Weights of a small transformer language model: width 384.
MLP neurons of a small language model. Each row is named by its layer, matrix (gate and up: input weights) and neuron, and shows model dimensions 64-191. Each number is 500 + 50 x the weight over its row's rms, rounded and kept within 0 to 999. Numbers have three digits each. A neuron's up and down rows have the sign that makes its largest values positive.
After each neuron's rows, "fires after" lists the tokens most often just before its 100 highest values on Wikipedia text that the model never trained on; "fires on" lists the tokens most often at its 100 highest values on Wikipedia text that the model never trained on. A number after a token or word is its count.

L5.gate605:523488517531495421510503462535441477532510419488418497514460420449498596545468557537367505560413466537527458497512433470529500493532474543508519531521521499451469535541482455557449465499443483467445524509520594459488538491558516517485475582562541559502512564485491547489503585432505547464571498533578430520450557451406482545581513474465502387458466507579396445586505448511508433389500
L5.up605:485495517470559510439462584514455522495412565498481384577487517583435463569432465496401453525476569498487522484531388331479526458466473518496509409523494549559560493479489544570486512520529489475507488506541516398500524427479451535476429481519517525477503565485442555571505472542511524513505540597523494566502500458447468461554530440496489432440523468521509508455519512530579532519491
fires after: " ro" 12, "re" 9, " Re" 9, " Le" 8, "u" 6, " d" 6
fires on: "le" 24, "b" 10, "g" 8, "up" 8, " Sup" 8, "on" 7

L4.gate953:466482525552529425560536494492472522539510520426485567449462408544450438544455463545485398492567510598520451493473493467462397529506382493491531671471489552518609485480436488481523540433560419424564386424526500486500507518589441501443433543541540450511471512536543512540573460473432526431367462531544490539533586568556497585483465483524489491505417487488440434470485560462393556579487
L4.up953:588591566476528495570438449494436524459385421441479541539531544532466494468451546507673474485410339484440517517459589493484595519499445479515475430620497580489525457517439441471443421458472524469414599499464486519472457479485427520470506435499522486523520480484476446445504445555486447440511537496482414366491472560469562492545456510596528522551503446490601464487497528576463465473493
fires after: " F" 27, " f" 20, " S" 5
fires on: "as" 13, "in" 12, "ich" 11, "ummer" 9, "ar" 9, "est" 8

L10.gate703:526457544542462589457481470535507455474471497531505524483482512534447477530413414437542447453526609567644453409523507444510459505411554500469560374470450441486481444493443408446604499480552587427564456451505459476482447489468497596561477621457532440534565471552464457452458511453524598534488497543587488408510482486569508520608530514430464540502465566463498505513541573520526505461473
L10.up703:467427560533428528537484514524511532504466576449515500444497546502486455551512501490584516431497531468412483466434465439540503523505521525543540520556517435544512456490514500494484431473498586459538500480578500503519468587526516482486451433487475508579514512521455493535478513489567561540531426557499350463538405516496504483497652532446521434452448518597449475552508594514513486517530
fires after: " " 55
fires on: " |" 60, ":" 10

L4.gate350:466524515552578503468439489486555464436408415499477501501443485615544476435430534464548467420419533499456448555546525443363467561408546469553515497491505480512551571529530483491377548542473499472581611453529534491442609522510551450601452465467490451544459440513477429435408505351409470562536402487474550426556529596596525510480510497416547483422493466449468463476336552481496467528485
L4.up350:510579484486515543507440503500458443400489512468536425522553458537496545503508627400524472463460502430492433564545400492394518610442525509520427461505446500545551494425569524551492548514518422454489584568558562522449578546502478496543339491535550494516519505506460454506516453441466551432525496486483523481535471543606438499471441497495522417508401543431503470433445517440547460530562
fires after: " S" 22, " A" 10, " V" 7, " rel" 6, " M" 6
fires on: "z" 21, "ig" 12, "ik" 11, "az" 8, "ak" 7, "o" 6

L4.gate819:489497503524551450480566591480596489373531512509473487483445502577546514523537540525408501516570481434518479462513536488367499545422493519575432522572545553565600567514480521415450493531600545518492471469455478457457416493555455486488458508441395413532474420526523471460483532509520446533553456446515526515547489584470412497432523466543483500490436570543510539615477533460441465527575
L4.up819:556451458447512594358534380426469572549547476501493468511572380437515444506522503457472418400518475480421517579500436441566530421500552521468426508539495568466495545521561439518452516472575497518485530535573506620449478542606504502397539475498452534471537460520485513559549452613456516500411419548426439479545439535459474551471463453457573494521506527481521578515366492468505531546497
fires after: " w" 13, "g" 11, " C" 8, " g" 7, " G" 6, " s" 5
fires on: "ro" 36, "ard" 11, "ie" 9, "le" 7, "ra" 6, "ail" 6

L5.gate47:465428444553564446614471448507392485450507467303564509513529436525522471483528528495474505455562462464481572537465513472498519513529528470611543465517559501575508516526413432587443463527479442534501505460571440486514538532530589567513468528500454369535486428501582485494581540478492482451533485539443485513522444597457521491561476542475498410567583503417578455470487593477492570474400
L5.up47:372580471514513573574586371556554554504480626434552526531502494511442541544548526533515447460473572453316572528530523496454487469457432470541419483557484474520532554437412457415435490554415546497458470457513453581486576473418510514484541484558458518470396562532523483527498490474591455439525485493507551475523522443535609487469497561470490409452519525510542562541525515577507458449536
fires after: " United" 31, " U" 23, ".S" 9, "e" 6, " the" 5, " Dan" 4
fires on: " States" 31, ".S" 13, "." 9, "K" 7, "ign" 6, "ish" 6

L2.gate203:437535509564433549526439574530484462552397439492525444576481543601437493473511525538546476488494579596456573457538490459577468562548554535436516453503467490520481458455592474496464474489569636495595508543533496501503464554538572448566483594534496442489492470516545465498524499542484522522478499518441481514496424484523453497487432496536458504556564465536517471437541509565470453514487
L2.up203:457451524498494449471426512558530472447551507456522555466533524489557482477494529504573461453394504506483460516424477477581448502493452500502459424507452512551499512457521511469482583487543535532394399465508523508446474449444518528544515506483582464569498536509510513468536527478402444400479452506479434526512516495527412508458406511549501433474424430509591499561462339568527525503452
fires after: "." 24, "," 15, " An" 10, "arly" 5, "R" 5, " the" 5
fires on: " It" 23, "n" 11, " last" 10, "o" 10, " it" 8, " life" 5

L5.gate190:551521531456390514567483483480543475415447467448495430592543468571462514539577537516555476616508482468473475467526530420529452467446519643544486556538544473482554517508495553597494444434458460558572548470458475452425510529438559492570468459556586556526480457525500448541440515422475496483464613477435534371500445491506457445547496544547606468513473527510503545535530501501506555535401
L5.up190:467408533451559504537539476560519496497552635612440565551461417510544504458612452424540442474528505577536520583465518438545483542526481474450544475483494576462455527414407454454481540514488523418414447514542470524439618494482488455419484493502509498508534484589482449456616535522572473529514454456368432446555484416454497538476470508562497591514435475588501402506488493470486551482419
fires after: "ou" 23, " Pal" 11, " s" 10, " U" 7, " e" 7
fires on: "ther" 24, "T" 20, "outh" 10, "ace" 8, "ast" 6

L2.gate345:539456493580470433535562372455554528469459456427586512492524428476510453445449582476405598450491530550465458483473565515481467552441480526560540434536494497512377500430488402460543594534486468553602516570483561512404526504500513374464554510492400556552475530514569500566445458508548459530468505509586437525473590556574543610476449494542518464466505522392520547535424496585473616521492
L2.up345:495455556536488500464566380444556504480542491446580490473532483426471445446449596487473511514488598555486490529443552507453509551461563502495544446543492473447410564390492414529612560535445491528604482498501553505464525470499497323472538549577432598502568483489541552584477511457482484506440529525538466567468545566532563542455444510554517489480580521397550503528430542471500518530502
fires after: ".\n\n" 81, "==\n" 6
fires on: "==" 70, "===" 30

L4.gate545:457443529491544413488540459345444457509572437539430488593462488554515518464488437528514471455502471646510533484559508509551441578522520513538458512527552443556562561510479491512518497393473551527469406515537549434475524550426496480500468465545490476478556520531532568503490568393609579396545532446506498465555527386392450530428528530495448543464630510542627525488453533557543509516543
L4.up545:526503460513541462541571580457514536524519451498503436505567435439472511387537577454558468483599461529438506413499497512483466524490467540521462504444472512568460567451557481472480510428479524425474533566538539403511486531498437543460587415525451521432555433525468459410491552524476477488465404445471486451575511487418563600488464569445530460519622551513401508588402476526488497520473
fires after: " G" 28, " wh" 8, " fl" 5, " gen" 5, " Sw" 4
fires on: "oth" 27, "ite" 12, "A" 9, "art" 5, "iss" 5, "us" 5

L4.gate860:491476542511492611440415568529533418480571443498595630510475490446507496370396455529539538460440538563423495572489519457488556507417538516466534479456568497590446523522489466529508540506531479565408483476529621460501500472551416485438532517501447518520439523499557522541456469554515388539433532464457474501501444556519493444470432432467542510583539503492454514435507511451522572439452
L4.up860:488559437468539563523492485549508530542459511526551535486475473508528564513543534512528478527586462450425452505447487451488437524336491443462462475397516509424494483474454568548470534498429496470401495479406450495532575567512532551484468553488492446426475453533507520491462452425436534520516536552414552502560516549557493485466505429508397504527461568471555371510567549503432460417544
fires after: " B" 19, " h" 12, " G" 8, "–" 8, " be" 7, "ff" 6
fires on: "air" 26, "h" 22, "it" 6, "i" 6, "0" 4, "aj" 4

L5.gate556:519453554525465591550478631545553490523554518543448459454570448498527444464514615536513471521450492528450431490447544477453550465474390574557497499493513509474467496499515436624513487494490518633444448407506497608561393426467354434466458486458532520476480447451482522533564486517542502570520457497424494471532523483542549522524572494501537543506501457503446503456453434500484531491548
L5.up556:460540544542537478617521481532387515505533551568577560483462540531568448473442559530481537563549492525524474501445478404505548539476418449521556441499437522484637600571423534502472410413443451505488471479412451571575470530507499440510459545407518518560555505561437475562402593486527505493513549487613519445559339561564496486475492436497503528540506539482414421468428468496442527545530
fires after: ".\n\n" 28, "\n\n" 21, ")\n\n" 5, " " 5
fires on: "=" 27, "==" 26, " =\n\n" 23, "ir" 9, "===" 4

L6.gate766:447461525484577507535510551505508567447452518452457532476422453523536457460394481563501523511498566466440516466562491523528508444509449556490496526418467504491510547457522510478568498566494458467568491451496580395490408482447516506556496442476482462477556539549595492475608466403586511443586601544417454408546494536491502487436490521372514538468516573444449550547465515500487498571508
L6.up766:515579503547512466452466519570469465448430566499501438525503477506511497551471537515530481484447409482517556473521431397543536559543428550549493439545458529550463590595430426491516570539558510451487533416536486436537398462509467528554465463434473500516506554525489386578455422562459501455526513465424421495564486471501476495379639534553534439518432515438507452573524528487516448549507
fires after: " go" 11, " Go" 10, "s" 9, " a" 7, " A" 7, "ate" 6
fires on: " |" 42, "als" 15, "al" 10, "g" 7, "le" 6

L4.gate201:483470524494528513544477485561541521545577557441437425426436584487463436549506414604514437503506487454607516445412525443510438506525474480491495551423544402473606510498455529557519472559528454517478487447489535466512485520526513474492519534480630392556480511466493537438495471503586562496519529505520424322452431374433427615386445516464449581471558426511535575488532554605528525612493
L4.up201:443465452541447352554453515448557519495584450475404561512478577578528427478551512480497518445583497533475524494568486430487450511489477442471480500529419489518494506466396485485505541510496454440533393506483558453542560517545453446448510514397613513447562447544467434443475487493554539549431466483564514491492569531521497485448491485414470396557492482459572532483511421465433524422585
fires after: " w" 26, " |" 12, " O" 9, " W" 6, "ir" 6, "ent" 6
fires on: "ro" 23, "ay" 22, " " 12, "y" 7, "ly" 5, "s" 5

L5.gate518:539363418503435472563540439439456503515519494453522458437509496551482443498518544478398542574591411555536548485485486529504415564499566565460468509325507488562528466582534440547504508524528510522431340505611483546548484495465443545441468501464438512405466486569509582530472472449552543527562562540500460586509474415435540511460504438474442521421500567448450540449498514512429512480521
L5.up518:511410505581517511471379476529433374427497528494537494499522358442463570497484493474520534483524452516513607584508529522515526548588577497515480517440493566465512510516475536551404552549529565527474472503574481469612497566536529500476455617398407464459435437567578472561458523425379505478489441543464492482431428516437445420543487518432489452512425561440476553519491494501488462435505
fires after: " St" 15, "b" 9, " m" 8, " w" 7, " b" 6, " B" 6
fires on: "ud" 24, " stud" 11, "arried" 8, "ife" 7, "ab" 6

L4.gate975:544494539560472508531507470501531511423477537492522480440465529500423466519545542529524559512461468584572444511566542537414469495485441654453468431503472472577473518567498475451511472386537496540523471438476577511556524528503562579418457413403533441527516520489587530461483521494385469472462484505524439500470591553553435601552512486557509517500547459500484467481476477518503466450434
L4.up975:459488463563530471555427586495461607453563523490556453543516509528437508516431546525434525465476496512475456558573563522493607527566505490525510494537478508584500470473513589544585491503509422473511420592478415514541519496502562367493517491429534661586530481503434513525464437516442497530499522498505514492577509503517493503548466493538582479511529459495527467492507565602492592532512
fires after: ".\n\n" 26, "\n\n" 13, "o" 7, " N" 5, " Ed" 4
fires on: "==" 31, "===" 17, ".\n\n" 8, "\n\n" 7, "otes" 6, "et" 6

L6.gate573:563468556448404483528494495483508525555516564533518542548503523472582454567526524525437482479522435558593474443458449444550456455463545534466493468460461393546379449437513567560455501440534524450567518467468549519480562520452536597500454521449459526580426550541525470462515423529518565573568497498482518517595473428534530558549508506489465433535529503540533578457470466503507457466499
L6.up573:519445435430487488517562468430588560516433497568546559498508459444443538504585481488478606485405532473464457557492506514512522447559519513483503425470476391485478525395573438453579491551461493532542478521538589542544528426535436576516433576537549524486514555493352466469485445434422564450524571494414523471582518518543470499437470443489574501532504480523589497451451480473423448384551
fires after: " in" 14, " on" 13, "On" 9, " In" 8, " On" 7, "In" 7
fires on: " March" 16, " June" 9, " February" 8, " April" 7, "ens" 7, " May" 6

L4.gate589:473556620449473486497410506516516437468482538408529628470579480512496499503553447518569564496487444592528549482540535591517471553441574469548529472507545500463478558540582562505546466439527582486501493539559461444540436492435437538448578512482461552541576519534474480531467493566517523477455452432451547519514487546450507409464469449470511466590496465504518497550499523502454589476449
L4.up589:542594435446458453545497554472511517557461515455553546502619481453468541465523490557532536511550496539512497470461464479573463428459453445538551468402565521443534573458524510545514511430380554441521508508565520412492491461411513459440556472415555567377528543499574460393492470578513461500496467527517500581467550568537463517447448501434550450504552507423485442494485521536427459428479
fires after: " G" 26, " L" 10, "ol" 8, " Sw" 7, "e" 5
fires on: "oth" 26, "it" 17, " German" 11, "iss" 11, "ish" 6, "ith" 5

L5.gate539:477472520453330425463505485491511541466486515521595559434432515563468566524520497453566442620499590518561513576518459603504325537438577431496486487458508518558606422506503531557550457536518459557532441567597408500552516507459536556482496502544607526503443456458447418469443467530511512529500530526441423447457548530481545458453503594430610535396527489465448445506453502521498493488436
L5.up539:566564515526470452502496440504548385570432475464516525404548501508509518527479498482530463546508519484532484534496418447525598526457509476516533521537429538503461493446474477429474521444524463511551532550500505467436541517568458479418438458483554487507475464493439529438448464460435496503421464455493539482490493484460483583468522595528520501397474520364571492610536527537418555390560
fires after: ".\n\n" 34, " K" 6, " N" 5, " d" 5, " in" 4
fires on: "==" 35, "ing" 7, "es" 6, "un" 5, "stru" 4, "ob" 4

L10.gate854:530541551476464440503492467558514564513487533470483495476561440555471443444494529479500553521531524506550532510486515402481500474446489397437464501480540488413518497499543402586476484490500570484503574531471582375525496430556371535487566543522549536571465512563479581489402425518575501544567586412451536476576528523487566476495593430527530453479463476419470428531403472454574618555531
L10.up854:478451401576470579616485503584573444484500504493526542400544508569590521513426519516532605515488486511555412424589552483472498525480540496512455556502561463521504451492561485426490462579500471525471518524559667453512535434604509558504475511438460512481519442483497513464464530402407538584572476549452453404428476496441445462479484502501481484453476531455600486499560546481593523481581
fires after: " " 48, "otes" 11
fires on: " |" 70, " ro" 9

L9.gate790:538497430552493479541523457514620446572512588469481420406583563454566465499444552466534446532447517578468561569475555500569462484386500466577489497503534451546496533442484560484531540521422457444564476562524482432514514592544479514488413561520563546498395477486501512522504469467445424587524616432417549369504513476445499524527441506473474549428496498499395454477468453495426570450425
L9.up790:415495446507535518527558472570520416556496508610518463455514493448516550453522422463521541520591547524549664569522472438516489485460538530539453503484519537500581571450435485530463535520459414425536573376515454488507545431532478419433457550548527565465535481525523520565507476534503408533545523368442511403483535511422452490611513476545533501467467463467441478576525555489544440416421
fires after: ".\n\n" 74
fires on: "==" 80, "os" 4

L4.gate438:564505393430443460547480378578419479408546491544512403518546549605476436503511530583584552525457483521523518558433493526564571526547515578569428525550510506411461468471492471502474494557441445563523530469499502466488628479525530474442587539610434499563554539525549460471532407553454548485543468478538565477531480591603603544491509532397481436483477495529470453488514489470443490489480
L4.up438:536489521457477546387503409508495439491500438474487394460501472524500457439546520553499511483503495463441528534554496498495521546564557532541476529618405465527553539573452409554528521563567525459536555465474454480356549485516526595517572519550471490549568571545565532541480481518592428566550421437538467458504443523651582510510532551454456463429567609528421511517508415500562507516484
fires after: " United" 26, ".S" 11, "ong" 8, "ad" 7, " Reg" 6, " N" 6
fires on: " States" 27, "." 11, "iment" 10, "ress" 8, "ition" 7, " District" 7

L5.gate411:470489600541570474449545460535567416554499489545551479548444488389587426467485444513571519448477467574462559473483579549481475475449545644485518487466508459487474536562461459553537490519434515502510465517572437456501453492405560483496396486534438474538523416555543494480523495498446559576528556479520456434508522609420465500509345469497531564508516534520605575407546453501536432538436
L5.up411:460490510614496470461530379461495489513478365595517450582452505479534533494516458431463489444426462477517528500522484574523479593481449438522397496533485435465427496386591433574523557458545386576441495567490478442522503565494439498563622492555499390524546491493590500459513594545440541515518479549446495449562567518512454477483512437518475428553536464448463465523430507463397518510456
fires after: " C" 16, "el" 11, " L" 10, "\n\n" 9, " l" 4
fires on: "D" 18, "P" 12, "=" 12, "t" 7, "ab" 7, "z" 6

L4.gate135:434491417469483551564416413499547512540543518522485533411496490489396545546390488525419506509552580630423593456416534497429564602498466447486516527503493520475482515492493419498516515515498539553585441523433542549520471546472484586493361517589568547491465534502544557587528531574534567575495478454614563479572463450469528580480542517561591525450441512449435417400464552537568575514439
L4.up135:583491451495463503573473443601537564516501504472420586443510509579453557425468468476428593404589574547432575484420444492489534515514462537494501554518487470522479513435512534462565454535565570478502440556468545521632453513490449494485437476427473495576584539542431474531525470513496464498504536446541458426526487500496529546532484550523554534507443437455552553447508530615533619413451
fires after: " " 66, "–" 27
fires on: "20" 47, "19" 43, "18" 8

L2.gate218:446596472517449491470446465440439469469512535534478543591516468426536458473489521457476476448455448549479465632455481504538466573478570600584470478510432355452381507460441468510517526519443465485490575478448432451460431513606575551424496528532513517480446517516488476577447488489470543508540610505675558478579542417505538510350509528401435447517556538550554481550510421516455457589508
L2.up218:522517385451452491479501547500397472541613472456440525513590429491511547528514450467560443438415575447403412571498522481536494549497557538573472535517477445490550548476439561554492500495540456537555585449529460510402465436574516500553481484546607582433582588560480529566450501537488539525469523591536427493547509496532572440508467508404480532460495529557560497516424518474477597493549
fires after: " pr" 14, " S" 11, " ch" 10, " Ch" 9, " b" 9, " Pr" 7
fires on: "im" 26, "ron" 11, "ap" 8, " series" 8, "ase" 7, "ime" 6

L10.gate667:485566456491441491487498540557508394492493542504461445383440526498536525488478507508526487535521430529510548438524542378503454516503503480501483529501424498439483472463530429417500521465528502423502466557489529493549485500509518450522439529500559430476500508579499514532492524579515534437467458485466537449480463568526474509464482486392586555546479548524455413522495493519530531522486
L10.up667:523427518457465464487406521649465478496471458474524513427438546417448450495497562482494494492504480476480618522510407473420512516439534544519517503455504482520471474441526467449568503509498577527481514510492549422490492540507632520482519471404616398553535531520506628532542445555504575463461472412564500480487563462533446536556533611516612529473471542523517522431448501459534490415565
fires after: "," 35, "." 21
fires on: " which" 37, " It" 22, " who" 15, " and" 7, " it" 5

L5.gate837:535520407532487521524543548442532476378498425428542509429426479448530559571481470446570534494456575479472608573488448451442486471522492467478456481603564478478489463545495455536575482410517520493512572538506443464518524560489520479492496515458503486563563429510498387485507548587592509573518534527472592578491546442466690448558544544521500463508444532468454489427448465575476439459462
L5.up837:545533482537530492510470551488546534441493515528521574460516468440544517413527474451570460559564501553511473477534611442448548596547409491495545556542494568572456506603551483481473522570517558509490455436459501409421461431562618537402543544534447551383433493509482464427453568420499507470415480514496483454540461477445574504465499493536510457548523462471586533541424536506453580473420
fires after: " G" 21, " p" 19, "oci" 6, " J" 6, " att" 5, " g" 5
fires on: "osition" 21, "ar" 21, "able" 9, "ent" 7, "am" 6, "ior" 6

L5.gate354:464472466570499560504480519511552517486492512484586433586516545535572521466543582450471515517510570538644509540537481526540521538567481445472507566458476495514442368548499463600619529535518502486446565433446464566499544526477512523529551531478638526598445501511486539488473419470470437501494525503469602551534434544488494421512459489492547478514544547478511456452520525484488602489556
L5.up354:459507526536484521510458507518453510518445550408476541434492528462471390439616529445520556509446594469533510546470491437523494524490474504508565501404462398577411337467510485402472530533470512460567503493431528449527499495370514503582484568444480500498485535420504518499510533446541480512521498458549550553479417468562520478434557501471506542616478518567438490523565628493495374520577
fires after: "\n" 18, "===\n\n" 14, " |\n\n" 7, "ther" 6, "ep" 5
fires on: "|" 58, " |" 8, "n" 7, "l" 5

L9.gate146:431524493437495515468502530447595499582466526527489476568436425439436560386523514484458542589576483506513506557426410375501426425460520547494532464584514460507473567422541499641479447538469527586501415493454467437495458611570575470508481516598455491562461529483571448485509523495575394491598517408449422496509517474464519504511481512417582481420591447604456542589539471508476502418442
L9.up146:393451473469505462436468445584517500599504419562526524557511568505517392502530515517487635463549506551441490582535474419490599610519541611536488502503558520518636561527482511572428544576450529528510551518434505433527612487528444520544534549538553422484473482478505460502503456518470553498546446462500448463501546581515539559521434408550504515431484471559556514461552508424459590511449
fires after: ".\n\n" 29, "," 14, " P" 9, " H" 8
fires on: "==" 32, " a" 11, "et" 10, " along" 9, "o" 5, "a" 4

L2.gate832:490457585459461508460594460450522489530459502461456472474485512500474435501463440471560453477470548447461415541607457507476515547463451495465476420492525460470497581482424512482461569529517555528563418478538591490417481459585458501474512605510594456502458579540526509434561502516559529587424488472546450477413572489464453494524607471501508434537454533471534525558512555560449492621428
L2.up832:534524484403532496508586478538596497649408507522462448522457504454524489462462447374550426552483487545497455462578472563494513502500532507501586491511530509494455508512399482450484531481526518482415458504489483513527558502472488528472438590509545503486488521482496428520554455505579610547411484561515539475469545429514552576451466478358564417581535582539546468503571565527513403546488
fires after: " K" 44, " D" 14, " M" 13, " L" 9
fires on: "i" 29, "el" 17, "os" 8, "al" 7, "at" 5, "an" 5

L5.gate514:564486428442435475560426476477442569526490487478535616479492523473494535539586405424461491581443527435354438445462548571434486567453465478468560457478545403517496487499495440421480515490458445411438561542466438452506504476455438541551469544490464585505537556541521471451531526533569504560526446518538460413521580517470558475427468453514516564435468476486528486471514457507464547510600
L5.up514:503525505479499504536483489452549539494540487437541528472484513473551567522534450430502501549462649560433673493509526549483455488511506445503440422544500414505563438500490495460443509488573478526512497529382415482552455530523411543459439482524475515403398496499542494440627487487502396504462531503544467514549527526483524528488503552450487432467571576452540564471570437483478613462572
fires after: " be" 28, " as" 7, "z" 4, " house" 4, " Z" 4, " is" 4
fires on: "h" 14, "g" 13, "p" 10, "ach" 7, "y" 6, "a" 5

L4.gate951:488544546557476598444497498595450601528549551431502499504520460630533443440474474472475542554519544468594533569477477513552513562408467439524483473543597465412433449577502583563493396497467499455554556502439458476502428497542569515485497495455510524560499468529483589525486460464625566581427534421477575476474471525511525530519521451530492440432454542484487480446592430491488526524507
L4.up951:452556502553538573340527534495528549490476512462478556486460561489513455452602585553514490483438580538536506546482452506527523542397463405534535560528506404488486486576492499500442489487501460463529508501517564435472576428485510534511447518577490422465569551531504433468595458487596480557530604455471549565468469416592395439559507453558492456401419530480446485503442437574505482441503
fires after: " R" 24, " I" 13, "ig" 9, " G" 8, "G" 6, "R" 5
fires on: "m" 20, "el" 14, "h" 9, "e" 8, "adio" 7, "ap" 6

L2.gate954:423464491468466488527462489482476483483494538434469559546530483405498450455557516564529465557504404489516547505486459507472494497430442589558490442545489508424428486628486480458446511435493476590556456546466563551470588488450563554495455506503601528505568525598483542597584445378441444489453421572486412455412465518477474567476498552513568491492460511527523488504482443543520515468467
L2.up954:493625561433452463497391437506470528559495586504407519506514514434519522426467425411454411441515520563549516494493586447455512507530520679479443534590496505437457497531438457551537544509468433475457404519588514541490563571500524447565469532526469467493440492523480523528558517439462559523400422407498517475474451438573524450504472488494575500494483498465409552374497470465471530538479
fires after: "." 61, "," 13, " where" 6, " second" 5
fires on: " He" 41, " She" 23, " she" 12, " place" 8, " he" 7

L6.gate44:503493464509518453580617475460436493426442525453542453543459426516620465535517527542395491494444513475416538438512420564476504495515483515572407540406517571518556514517523538478497471481485493551506387500498547556435502421548520511545503412474481469536409488461525514484499540551576517492530498567413420464488507495476511533527467470499559523486486524495518490523502524489508496484526
L6.up44:509470447594508489542440445502490456445446566449537465581521387562480493548527504452471480414432531490490476451438454475433460386427527467506480560331508395522536515525523506540470456431547492569501526442520446465462525523461561484474517533529497506441440430492421546469504504527477567541508505450468462382496391434510456559515472394598464547426552510458515586503471563531465454493441
fires after: "el" 15, "al" 12, "oll" 6, "ol" 6, "est" 6, " Bel" 5
fires on: "le" 19, "o" 11, "ug" 9, "ow" 6, "ro" 6

L2.gate841:589480422493405536537435548571521529502522529400570475485543474497529436454508544480497484599572470498584544537452492534616412462481473463489549485549542517485527461495482446509445443348517433520501445456505558642551511437484502506483437472537441480492548535506444503546563553416509520551516491495508489507416465532466506598548425524560476433511521497483519517476522445473544408484447
L2.up841:548470467544456575482595506445499497539441558580476552560469336585487492471470438500541502431513430550466539581501434520554482547447488364591457536492445449458555444508535508557575536422523493466496510454564523596451472485471492481524544487506529424499513491530602391426474480455510555529475506574450540535424526500469619572544541523492448450399521468445430465525552461458385545482437
fires after: "ro" 12, " V" 10, " Eng" 9, " B" 8, " v" 8, " l" 7
fires on: "duc" 14, "ine" 13, "att" 10, "en" 8, "angu" 8

L2.gate350:477475483530517456467487519564510499517494519486486507485558531495536466539484543523484513454495433470490554523518456489541491494504522597448471545593572482404515399448462545559560515448527478487514460494484506529472544526400488513459536545540481427583544458560517473573479498478510492472439379353514426461550455483448487553547516596464537536357516471538504458417566507508556463425568
L2.up350:508486511574523425543548424574488451460477500472469556549461504444577498535548544556471531425507464381487499520438533513503540525490506622418499497495592512488495459475480526528472485526517554470542471474520524453501544501434447567594613492506509511528582483588536556528483507452411477520439434424462467494629504473548433602482533584560576531419448585578553467434570434451553496446537
fires after: "," 49, " where" 24, "." 23
fires on: " he" 68, " He" 12, " She" 11, " they" 4

L5.gate759:356435597508463449582538629516540504543470509540580508465474651497579508574436443432565489547620593489459541598474449454541470523531443531524561483521477410530485456460506475533471555527607486458494535422444474484421465589537527459487521507457558518483471538599565542485512508553517472389440508518435492501528511562458480440519488505480511519463500573550483582473412513444459503498465
L5.up759:439567546495530404524430615531512488427557463462533588460559435522546546522579531520617520490470534446511531499443477513495529500502460557480451394567467477500450554507511492581456590488436460495489513482509502529543534523470474466455516509473445375509555544520602514476469571483499575439473484500540540393421452473524514490553468431474525518479514497523457566529445538489454512498445
fires after: " att" 15, " re" 10, " a" 8, " \"" 6, "A" 6, " A" 5
fires on: "in" 13, "t" 12, "ac" 12, "ended" 11, "at" 10, "ur" 6

L6.gate918:531467457583489572437570530546457499545518599480514510561442585489521476541505459597538487485486467488534461408532564477498490519483489492461480511491540576513526480551435509549486598486604549433490621459489505446445519543587466466476562501483489471480518494446518449431509580491465590494529472512436480510532517522545534537541417489511504458510518513476461465415534398479490446423548
L6.up918:477447553571479525456505509425469475439443518348484567457473533511626490467592468454531527455506485544525495407456453507565525584430594578540488441405500447477512424570390408524543514548543447523560444525666508588556500432484464420508579483521507510465415494451542584481472576543526525524430493552450517462526517497574487503520487550490554474513507460539420522462476472452525464527445
fires after: "im" 17, "iv" 9, " v" 8, "ass" 8, " inv" 6, "em" 5
fires on: " dist" 10, "s" 9, "est" 8, "ach" 8, "id" 8, "in" 7

L4.gate487:385492588523460457494605516491474520567481593480483507506536444456551488534554556512492485552477505501537496569469491502461693490438555521596408507556508496466549482413480514521577474538575489474520482520582515438580544425500468493466612454544510505580445593507508464453512573512499473511459426449580515450504509401473426581495439590475429591488485451575459427482524564427472433570564
L4.up487:451558610525454425480527419590449538516462487507435485454515427458541492539464520584532377471436517399497484539491533539472651524497571524544442424530467576434549472461507465546471458564521603424511460501541555497526512519493481494552463494547452506593462553465366525492527545514416528512447520470542477516519489442404448555526568561491468568469471446582563481469486525501532542436528
fires after: " D" 22, " wh" 9, " d" 7, " t" 6, "ou" 5, " th" 4
fires on: "oc" 12, "if" 10, "ream" 9, "at" 8, " took" 8, "ing" 7

L4.gate422:570535522547474518403431434538503475489587485548517498633545474560571494496386475465536525458497577394487539450525502467552438492543474471490581520466576455427531592536471567521550516545560598499472491468464491581391541433478592485530506443533517459463386521486556493474497411585540565510430449519462489508553493511553521554503461504511491559518486575420485578523575546503422585479538
L4.up422:520527490501496449488576460524556543472519561514471524619387513520476446541548442498483528497456523528474416468498450577590485546481492513528571485516510454478466493471520393496602504462523479403516450492459538525519553436504484566527459477549553526452461506478463464465504481645482535460488537458466482522570466556481537455501444525504445544480558526532448515545607484509431594511489
fires after: " J" 23, " P" 10, " def" 8, "p" 5, "a" 4
fires on: "em" 11, "ak" 11, "e" 9, "ep" 7, "q" 7, "ack" 7